config = dict(
    n_layer=9,
    d_model=640,
    n_head=5,
    n_kv_head=5,
    head_dim=128,
    d_mlp=2560,
    vocab_size=8192,
    activation='tanh_gelu',
    norm='layernorm',
    norm_place='pre',
    norm_eps=1e-05,
    positions='rope',
    rope_base=4400.0,
    rope_fraction=0.5,
    qk_norm=False,
    attn_scale=0.0884,
    bias='none',
    tie_embeddings=False,
    parallel_block=True,
    extras=['capped logits'],
    init='uniform',
    init_std_qkv=0.0185,
    init_std_o=0.0,
    init_std_up=0.0185,
    init_std_down=0.0,
    optimizer='muon_variant',
    lr=0.00861,
    lr_mult_down=3.0,
    lr_head=0.00309,
    grad_clip=0.5,
    warmup_steps=200,
    schedule='wsd',
    decay_fraction=0.625,
    decay_shape='linear',
    final_lr_fraction=0.0,
    batch_tokens=[65536, 131072, 262144, 524288],
    seq_len=1024,
    doc_mask=True,
    train_tokens=688400000,
    steps=3425,
    dataset='wikipedia_en',
)
MLP neurons of a small language model. Each row is named by its layer, matrix (down: output weights) and neuron, and shows model dimensions 293-420. Each number is 128 + 24 x the weight over its row's rms, rounded and kept within 0 to 255. Numbers have three digits each.
A block is one neuron, or neurons of one layer that tend to fire together. After each block is what it responds to, as a language model described it from the Wikipedia text at the highest values.

L3.down43:117121137138129121127124183176112111117136127131142071127165130097104123131105098112136150120160127124170113119139080132064138123095141154141130154145125112134162134118133174127121142128095151131115134140122126158177140143127117115115135106138133147129161155079145169115110114125110160091110114060150110080110181152135125106136119108158114143061130106106116147186140120141116169143138
L3.down246:123161087088111101145137154170112118108103088150132103111178125152119129135118152127087138108107142097098141111103097092079167106132117147109123128121169130126121066101150137092127137112129125109088118109115164101157125126145161120113133110119180177103156138109138147194075105165151169124123093111140134125099121132121157127131147141178116101066176131170119175127133105129127144149167
L3.down264:106118128114109183115126159122127100104146123171160137135138187134117157111092210119147129105092137125144140136119090119150139114144135135132095164141161140173139130139113152137145156077130080156118117134104119158115126106123140105114128076087136129107099103120143147109110114124101119119149124147143165111136143146162070136082142119136111153123117146143140112148091096151095123130163
L3.down1090:159158097111149121125174099155192092150090143173158140145138139128143126151103099121118101098142101146089130127140109090100137100145124121157118109127088133139160108117092146112133138170157123095122132112173144120126135121147134135129075130105113136097112121153156100132112083121088120145155106135133107111142144176152114126125084113116193127100143125074128194154131135111115078145147
L3.down1490:129145074102116128185102110108083099132087126166129136118140148146136138119131112088124124133156103142102148120105100107132127133108149114173171143128120123079110112158092118142100147095116128155154109143114099158115082118106125141143127131161125178128177126113145166134102052098128108155070122164141124107106128137136091157131146129145128104112113090179136102135151177130143079145101
L3.down1675:159172129114130157110162133116125090127076110094164116218113099147102105103104126159087097140127123112111079091101122145139151100095100135121128118127150123075174095138179161144113131150121163098132098125129147123105110148148144139100093151111191154120114105094162155132090180142071121102147108108084125133117122167122104147091138163147123121102148079152137162090129110162146145151129
L3.down1999:133172133095141104089170125151101157121137127108151107103113066104118137147113129116126124119125133111127114138169153167109131154107132134153129145135155092107133118117105108125138141117142166129135097178144134153113106092154140110080139113102170116178115171105162161117109085127188149106169134103103123104120126076141148163111131137173132114135131118126117143119105145163125130153135
L3.down2198:110124114178110156110145154151117148132062066135081152095132159126097149132107128112107171112144157132080128148092116079134123092146125140111117172135141145094138061070136133113135087122145092119174105115121109130144177110100146153130128119119140102117121140156174145114137134141141133110122107148141116128123096148125100151161129107110133107125169126133147156089111126128125089130127
Responds to: Table cell separators

L5.down94:145114117129116161100157139158124099138106117126152107141103095138129099103187182128127128184135092118136118136148139142147126142112155139136093098096156162124157114123137106149132099137096168128137130140149155134121110092151130137070123166090140069127103140100142126082077146125111135088179177132078110128103131118143098053121128156105116139151136129120090122164160149118115134124103
L5.down438:124113111104143150147128169134139097143164163141152115128096120127134104140149136114156150131128157136112145153114130161134103164145143156125102124141181143111146138133127094149105139111136179123100150128160147119147110100097127145140137133083118112128109112121106107160162120120141116109153144131105088115119089076137144133157117183114111104121100111117127151157113121066118117138139
L5.down871:136131145124074159156131109146163136126161113116127173127106108176106117097170128143142107138100108135155071132109133121125111096124147098125127119128168135094165132113109105107183141128101121125138145089102168074080154142138140100126092118118153155147138111134096159123113094119114122130101139129129111119129132120138155169120145110157130137122115112129107098108176168172132140138154
L5.down1081:175122110101142060119124110144146140096148180116154137134132128222075146141158102090119131130112128133140105070097170118142106088116165117115124165144092151133135124150132126131143143151114141119122083164146174111131122147101128144115117137115116142130128164123135140172133185111123146128113110080139137109137137163104116116136126155095126164155105091092104137121101118106164124154160
L5.down1253:131142127129127104140135126167133142090150117124144087118170159127165126151141114148151118131123091103171159136091076153140154109136108125151134140149105188106106112142072122122116193132119071143114111144123132106143116100127050158127155123127122136126163104139127148130120183100114156127112123171133133135163105113116122127156144139139130107053110136120163157129110200133132144133170
L5.down1584:159089156141147114116117153128126150124105133135080135118168104132135182164113111127116135133147120124128112123131156106120088111161128108104128165188180081168086126172192138140120085133102123100091124124098143170097110118106098150130134085076115175091174120151138140124126090157117093128135107152097133117127130128160142129138111100108089129113119112148114143121200129105105136150151
L5.down1586:135141138097147116116136145123119131112135075133138132102112153121079137086123139091111118120115131140147161116137138162113094131094127137105047125125152121131106119126132195113131089077133125127125067174138127116147126107109137122163155119134154127142151150128125130067078131138102142140170124141129139131125091122100131123118134153130144108112141180116119156087098121136099099131173
L5.down2140:125101170121134126130119093133100088148104118144125129150152177150110103076134136121149170124117112128130074162142123141135128148132100119138168131189116120100136118118130120090130162117096138137148139115159136118114112124145131157116132088136142133130132139131137099093092104135099104120106143113141130108120124150114127109080103116161159117116116122176131108145131144152115108113143
Responds to: Sports results and careers

L3.down80:115118123096131146101099121111112156069068137148124114118142120103074162114093100122113128181132144079135126141141140121147127143135109115146134133181124125096123163122113098141132151117113077142141118113116104078111119131151148144133066107131129125148143106141139139113044090100107112132098162125115117101152156127124130154169097140114130131080124143109137115124192133138153099127122
L3.down157:142138188130078177145147110163151123146139135139118137080135152107133102104152126103130143125130140184149125129132102130146107141082154129095204141143158084129139131141096111091114155089126131150113137107150151141140173099107077157106158150134085098127095129146160149104122126138127138139097153115155131124133138149128153120129141138128140120113098150132151140128136081163206170121125
L3.down306:106187133130143114112128140126119161131128140104143116118098128142127170145150175099114138120153147109088163070120147150141122130138174139154138112092108108128117133138149193133104109136136158170083131139123156108128142086117101111126079141119123171126075136145114182141134157151132104127101112147103141094148147099114146098134087121137125139117118158170150105134140147109110076107143
L3.down804:171118141111121118108094118196156140132082131124123125116175159118103118117141097149109151136150128152130105147105122116179189133102131121125133092121150164177174121140093114088145166136104126181126173134112083101103134107122085179141122133175125141154182140143120100145119139144121121134120131131136163120107115161163078115133112092129115156141128114127189120152126178172164141146125
L3.down1033:180104131134085173119129129166120158106130162092150156115145079126157136161119135145113126121137118136077162118130136168104080133126143148177156137147151120155123143142149094158141118144093130162124129139107134097088111091129109127122161134158086116119148146139130110095124143146175149102175145130116098113102137128162110136114122166174150141116107146137150112150123153148155137080151
L3.down1616:140086094096144133112120091122087147129113096100106130110143094100107103089123134120130115110113119114092143114143140169135132139143086167158148124122191131110116141099079115165084166098127134146124166198114164126128127137142113139136135176113130128138108121133110147202141107141119097165166126128132120124121124120151137155129110103131151152158130059166135153113110153163096132141158
L3.down2323:145092094139107118130121141140134102117106113161144113146074098139097176122121130127138116134106158160113123145147110133152111106136162127115137147131093095149110131121151142154113143120121143157119097131131126088133128141121129182122127124103104100146122139152176135160113161139131111141123089163114129127135117138149132138119090132133154116118087127147134114096172116096116106128137
L3.down2484:176112171122146148154078135066136172093067058164101070121144103172081191092153120089168113131128158119110171142120120128095126142116140125119126134130118103134135125142106107158117129158067135112149127106111143098082104126175103164117130142141113101126161134143133118158143116155103107116136122117122140121124169177150108094111113105109136140168092110121165088134103145114163164114078
Responds to: Date slot before year

L5.down654:118134166099113146131115092138075132133122137115119107169114118092140112136116136111126096168149121130158141142155107142145152109093087107170154122147149108093144147113172126149078109099138078141127139160151134108066108116101130142129121110128087128128111160140116124131113163167115109134163125108122133103165088124092144114156115097119120139114137136116097171118144096121102146119158
L5.down1129:151097130143187138155128108111082141167149183144135131074117143120141134149112174151156173127102139116123089160079121123156139110128089114185114152139098115169119126127124142130063134123101162120173169146101102118134133132127106097165132112144130108139099121108112124141149137147085130110120122146114101142153084103122121167093127118128135128141128136096155101104100159123133133133104
L5.down1141:156118136112150171133119138121137129154143164120124144096171163121130132134157168150146111100086115142117170152103107117172120131121112086117095141109116158163171137116119116155127127119133147169112093150150155118148125108090060089086150105123088087138128149142144143142123126161134074113102145128175113160110106121131144152141122108145124114153176101115170138114148115146107125134142
L5.down1346:119116131102106101148171141069127099124135072157135091141117110138110138149115197118101100142150141148143143127128126115121162102122155112109165166105139116174167185122151187136059107144138134153115148119089153137122123133132103147119110112148141168107143111176118161141140106129097145110162116148109148093121103095084127128089158128186107132112146108108130131137127147125108173145165
L5.down1718:141142108121096129147110143165105112137125126112082110166149138116095150107113162126156120129126089132158156149116097109146121118140084137112129127084153117123165103112162108145116154112096157148143099189088112122111115104139120176175127116115112163157178159131134099115133119140126126111126124111096106176133131111116130118140163131155124122131151140147122149184178180150115086094167
L5.down2180:128122163148117131134094108105151101139124149132142142099129105138102134133138113130164130119156136170103130144096101082191124109121117144102149110142079117158148103145143148143104093137109110118121106128142123127072115117100104114128141081136123140116103158126170144141149161117020107147147117124132144135141108136144124116109108140125148119114141100057137123119124125125088107122128
L5.down2485:124168127129128110159179138122139104131149107117151115122113164139091143161159156101132166093110165143144130143152160177128112132151143121136139122158137110134125112146123135146117113143110134130139117062140156103181045105175121138138131123141126145112150099090091103117144151133168136148135129116129123105132132152133138088140121094119129159150169121132144123152088199151140136121121
L5.down2505:106130160109172127134087134193149102121117090162129101129140126141127129099170128133114157204084115115090105181118119143125174112134107098136131080117119124143128132085142118120149129102139128124130174136114126126116101172120121108155138116138129140095153133083117111151169137115117116155132134119111125143106170126117159141088153143154089129132152109149113139133151167135117166092136
Responds to: Clause-opening subordinators

L2.down445:096124168143127110138113139139125146127093146126167133106163144117135107133117156131126130125101138128156094134132088149124144111124126166143115144121126082141156129122180094106154117119122120137130109130107102145131152121141171089150167140166089134124125165107157125121102119117118154103071123096166190119124139111083132157169091167089125144146133153162108129167125117115104171113112
Responds to: Separators inside number data

L5.down54:116119123128110097118134136131162083167131129130127102082117180100148124115157158129104096127123114167107105162130111111154113105147122118171115131100136117147097149135144112136139118129134125115099144120126147143115135213113117080114165146135120117096143164139121133175115125125120103198136103105097140106062155096117140117148128091146081131184104144094160121075179128137108123085131
L5.down789:085177148114117118126083111139172099167105159123133148146138138135146128125116109134174117105147164153137132109112136156129123114104130163134125138136110104173136131121109132061118091126143197121160150122103126139102138116135098126150156106116125130117133125144104130154148141109164169157127128133116121113140135134144112138147142139114128107128123162146093106164098076143108116109119
L5.down1485:118097143114132125109101134122127113128133133091111104113097173115138082122085112120169139134135170105110138111108123146145123152150143149141125145087108096183162109108152139131108124122140151110139135134129133101111131177085127102130164120155141094119113129115118132148132159111124123126144171064146123127166121101119114119145099098124104136149140170135132129114093098134094151166069
L5.down1951:127120142158127124105117090095206137105151127119082087120149094136129129111107090145122123163134124125094124115092116118133050100148134154162127117104136147127101109106133115183161147144123158136152131127150100101116109115099124103103127111099081108112108146157134132162129169167125116120144151130108109131153155123138121100147170150169079143140111134118188111132117086137135127121095
L5.down2014:116102137133124181126164090127130147099139117116071124161118109132143148093131137065146104139108124139114137083109167118105120091114117103132135140136135136125113176140108142205139124100148139157121118147140139089151125095047163153151139147081095143126109075095123105156115111143124106138129103111121101111124115148149112135125127120080141112153144131165103131128125155131123093131114
L5.down2031:163153150096141177147159139171127152159126133109123090177148110119165119097125107135141128160143153136132165135176082111142102099141106113169190125147134111139100141105101103130122093087121113134094123091179129125099133090129110113130172108126131137160110138141093143131141114117114129118155150144129105109134111114164153110138135130108097098119108122127145120100127094138125170123153
L5.down2315:095135131130145137110133119115141173134099135134148111137120147124078159167145141114114094130148123097121123096123110089084125142152135142145120091129192142115107094114155134116132069140102113143138104173142138144138115130103115152184127131108153099165143138109142145143136101158166162098141114159138110110141158155152169100154138183126130149133135096132113131117122100123169117144147
L5.down2489:114069157139106090121081141140088123145122092107125100140164136121149118150077124121121154140142095132098147142117137135093147123146086134113098109122114139119130167114090133126132159163136159177116122099102131126120160134134102136140152158143131108121107192110094124141159096089118170131122115137118138107135131118166117140136139132101127101083142108109139136088158111102165133094049
Responds to: Table cell entries

L5.down53:127152106126123151120125097129139072127105119088110122136124146172101146095105151134161117144169115173118114095101109089095165144124152087131129143156167120161104113112138122160112148125136125150127077086140085179106123117118106115105110119141128139098091100111128175157174171136142144150156156141158085110163129180110156119153162126123160158106114124164122144169165106172161139150141
L5.down410:153140142137123138119109139155100084092134158138112125132102097094114155076128134111094115102135111097126115135115115141134146133080147129113121150127112181143084075124158114165177132140166143098099116141093154095100134139148129119120131151135146089148143100104130096129099116123185144158156091133136140104152141134103114106148137142103119150108167154108115163129161155123093162140092
L5.down1408:143130102164158120114088135104125149127129133161141138144155115121146126127099118098097152062144129118081162114116110130119135133142123112150104139101169152152119145137139161134125099133143108163166098130167125165148142067160137174125135119096137131146093062123093139161137139098113126164123142125109143112124127128149138106141110152112136120126143071155113142079132123150122114206090
L5.down1505:117124091139150158132130146123140155134130096139121130138101134112202112125106125122107091142098086139152126098114139149119166108119123113146140172110180157128136099069166098112096101123167134136114116121132149149116111088103128163116198128190111146163132124140103129219073102086155153126101108135110125187133129149088145112125096107162133099163116144119073156124095137165102116122156
L5.down1678:099129149118095149155156118110168110120094154179101070090093129149122131126098125074138139116133105111142072136174132188176102134155110156128098160133139123103112145141076138134125150130130132117109101160097103137129122131127099126158109128133108140098122132105149148128152104126132156140150165102119114135154169142147150064100103141124147135122122088142120166117096087164160171113141
L5.down2252:103180173115126114116164163136145140118130088124141154119161135135132106126127139133109105121079137135106139151142110161102178067111113122107145116185140152124116148107103115126160126115123136147133126157111107171162133098067118130066135135123132138141097082107165109179192112075148099108115121154124111114131155139124135116120096140120138150127097095156131136147118131144131130107160
L5.down2343:120138109123121122125076159125175119123138118127130150155137105137113119128131147137129140136119131118124109121110116097130122100157045121140091171126184132157101121130154100120132184149112116133128129127156114141084126107145135133125156111133095096171178100101142141140153129124117106085167089108136136148136133152123196120134146128143110110126132130111110134163087114176109139096140
L5.down2424:125142130104128125103110133140179160086158156138140077120130119118138116121070107121117128164106141131127106134147116192141118115121125089148112167108143106136115082169118097133153142160140131157130128117094147146084137131140172115145154116147101112114102142148089117130107154125143106130150102159155142140133063142120152089089092094134081137148136132140097150110094140133129127134168
Responds to: Athlete career stats

L3.down353:161127114126097145100137156144115149186140131126117129148140139107117093107118105121125142106129144121099120145085125147144139137122118118148146111137110080122103137148115144095139146135157059082134121126124154180169120137106133132129117117113130153095147136154138128124144111107123109136144115130075147125119110156143119106116137106144129115130164144130118123194128168133145155163131
L3.down360:128108111141102094155114119135136103125142154140156112114117147121122119093158145152089126121120177137144153163128178137104135110088117104131120112138211118138121114124075144181128144179103153086106145161107140139114146114059102148143112107112123129138112135106110076102121111105131105113162119109116141072078139172127116130130059175148103103128139135167144122152117122092168159103144
L3.down409:131095135158144135134155083126094113136120099123125135156156139180131176122048135114143101098124135105106110138131136147152117138142137121115108140103148126143144117200141122171134156160136090095129098132098107129125124170166135157101127146119164143102115130107167063191139108149134159151085123184113124126094114113113142113147142128132146094139129138146150129170121186104114164136133
L3.down1276:138117099121155126082109128127186092109092097117112116119130136099126138171075118120132082135103198165159134134097112143109105110129119134163117122127171090151140146123174105119141139130094121150092131110090110128136121089117113115118145141182106147152122111139121119130145123106136139175133119126124173094109138126088139079103126045107093105159107110163130127159075146151136168107129
L3.down1363:127115121122114158170140113167111130106115123156121069144125144129132136096130080140130185129116094129129129142142137152108160132131123092141132118129149101160112195134136116179124145113151128115113124139124136088133160134104161121141144128093119162104118145094132063154079146174121151104133118120109103107178078180131123155112077153114140151085154115147124121166134169128123114099117
L3.down1768:166131128137127120139146110165115137116126103114184123123152130140162138089121174147153154183122149168138140125092155157087211204116144142121153097126085135131137114137140133090130137156164131206140136099126113161116168086112137136156122159158141145124146142121130119137131113103142148150113139113147207107146136127130113168130133089135141140092134146159087160115164152128103116163097
L3.down2211:112149117138123086157141106121124128138114174146118130141170148105110125133084152143137129109148126148160154187134140128194126096111100201110098103141147080119169099119099134126148089117144099161132080148146093151134126112107050161168164093127149123085076153144144156121118130115137127158118161114108120128104139117188119133112123146098133193115078127146119101132102151139128093153135
L3.down2308:096113162145135131156131149147165083092143097135158102155153132113109138113124106131138140126097073151117144113114140112139172154106126118114151141144110177093158143137123099111128148105105104157117151117141097136146114140099149170134134102141102126117107115141149084134132116125071133130163126104147154117128149161141118087120163125110138135133121110116117129147115127107109129150106
Responds to: Separator after numbers

L3.down336:137116172122142119123105200084142169111100146126102118103144134094114139138133147155154163135137126148095125128143104154108129145112149152102108118098112125123129101150120088114109165118116150096112136088146141153109127121130154133118140123147152148139169123157093115131094139161060158113083164094070119130078137127139135152122085100150142151132132138137104127135145079155086080137124
L3.down1183:136114150160133097116155118127092113084135105140155103098149148154095122134141163133169105134110099131125101097160104174123149103127144145116135134160086143124086139122122109137114115122142133134113135109126211177143105166113134149156135157116131114136110150132127119148065125111100142109136108141125097108171108140084120153162122093138063145166124122133100130139130130096095132083131
L3.down1270:119121139133144117076132134138145139115118153113124125171120109104082100132181134160187113133128151100141128098160075125096142155140144136105132139143146127141173110130111112170108114133155126122159144145142157164157146147128135185119159151127119099153159122143181080172098114129123142116143105107102093160133089109090112114127166112117134122124122142126111095145142151079141119134153
L3.down1272:102143128131117126099135157120103119137112116141123075136123146130157125118144191144095084080113147147141125121146144162158141093125128117128086140138111095107122167104099097115124100106120159149153109092127093145150098116152103139158157143143165111154100094103135160156088125115159123153132118137109130135110113115100157104108152117123101174119140119146144130137115103166123114133130
L3.down1889:156124161136097124105124116104146183147153149107078144160113140112158140155135121136154131120097113136139153110154106115102170139155117146055124123103107108112153129141128101094131144140120100102151121115105150138140146128136114120132123114126150144129150096142122118131087125150085149141104117150119111105085127142105110123163154108135161107116144155147130142096146105151105108116120
L3.down2228:156121084118121117123123102130131166151099109152135150155088086112125135137109098118105140137144133151154130125141124153151137077146118173121127139121115107136157122138108077133175109100157115160120131119148160117132180126111130185144118138134091131108100166124120107153129100130147145128124104153084136106122136089082100085111116139152152108132133113147167108134165136125113089130111
L3.down2322:144112142140100168141150139125131136147098148117144115117107121146141138146146098084140145110097130117133132079134144149177103120133123111142102131093169197123135171096160136135153141119091085110107109140086121098146125123178106138121116172139114152103114138138115188135138118100106115151112112134176126120184109118143151116110149133076134120108150120085133156110147163110139167144179
L3.down2402:197114131122068128094159106142107169109140082150179128106122117122139132102156132154131099127159128144084109088107116153127024137108170086107109110131106169132110119074094127123115148136147142096162105133160141150134125113129198149100140145084168120128123134138157174099093118172154127144075169163138120133136094124109135171139170153107134147139131101144115118120148106132118143162117
Responds to: Token after proper names

L2.down1089:128121099083113139154160134135132142121102140143109132130136136191094130131187088108148122131136155168139108138108130134112111122140124148137114128118089092138069133148145107108141122122149118120139114136119127130107118105146100112137137105183099101148095096109103148121115126146184164126124142117161149129121108147110101139117136173114127146134160108121126104161134123157183093174069
Responds to: Quantities and compound hyphens

L2.down330:125129120127140212102143117137131121124118127128156105092075133096134123109120172119109136137108180164111128137133154112147152148124134135113149134145120126115134171128128144105151122121124089087173136110087114121158119101149128170162104138141124158107119144159094149115122129125105164129124121146133088174132177135126156136138172105092137124160123089138141115171121120125149142115190
Responds to: Bracket before stats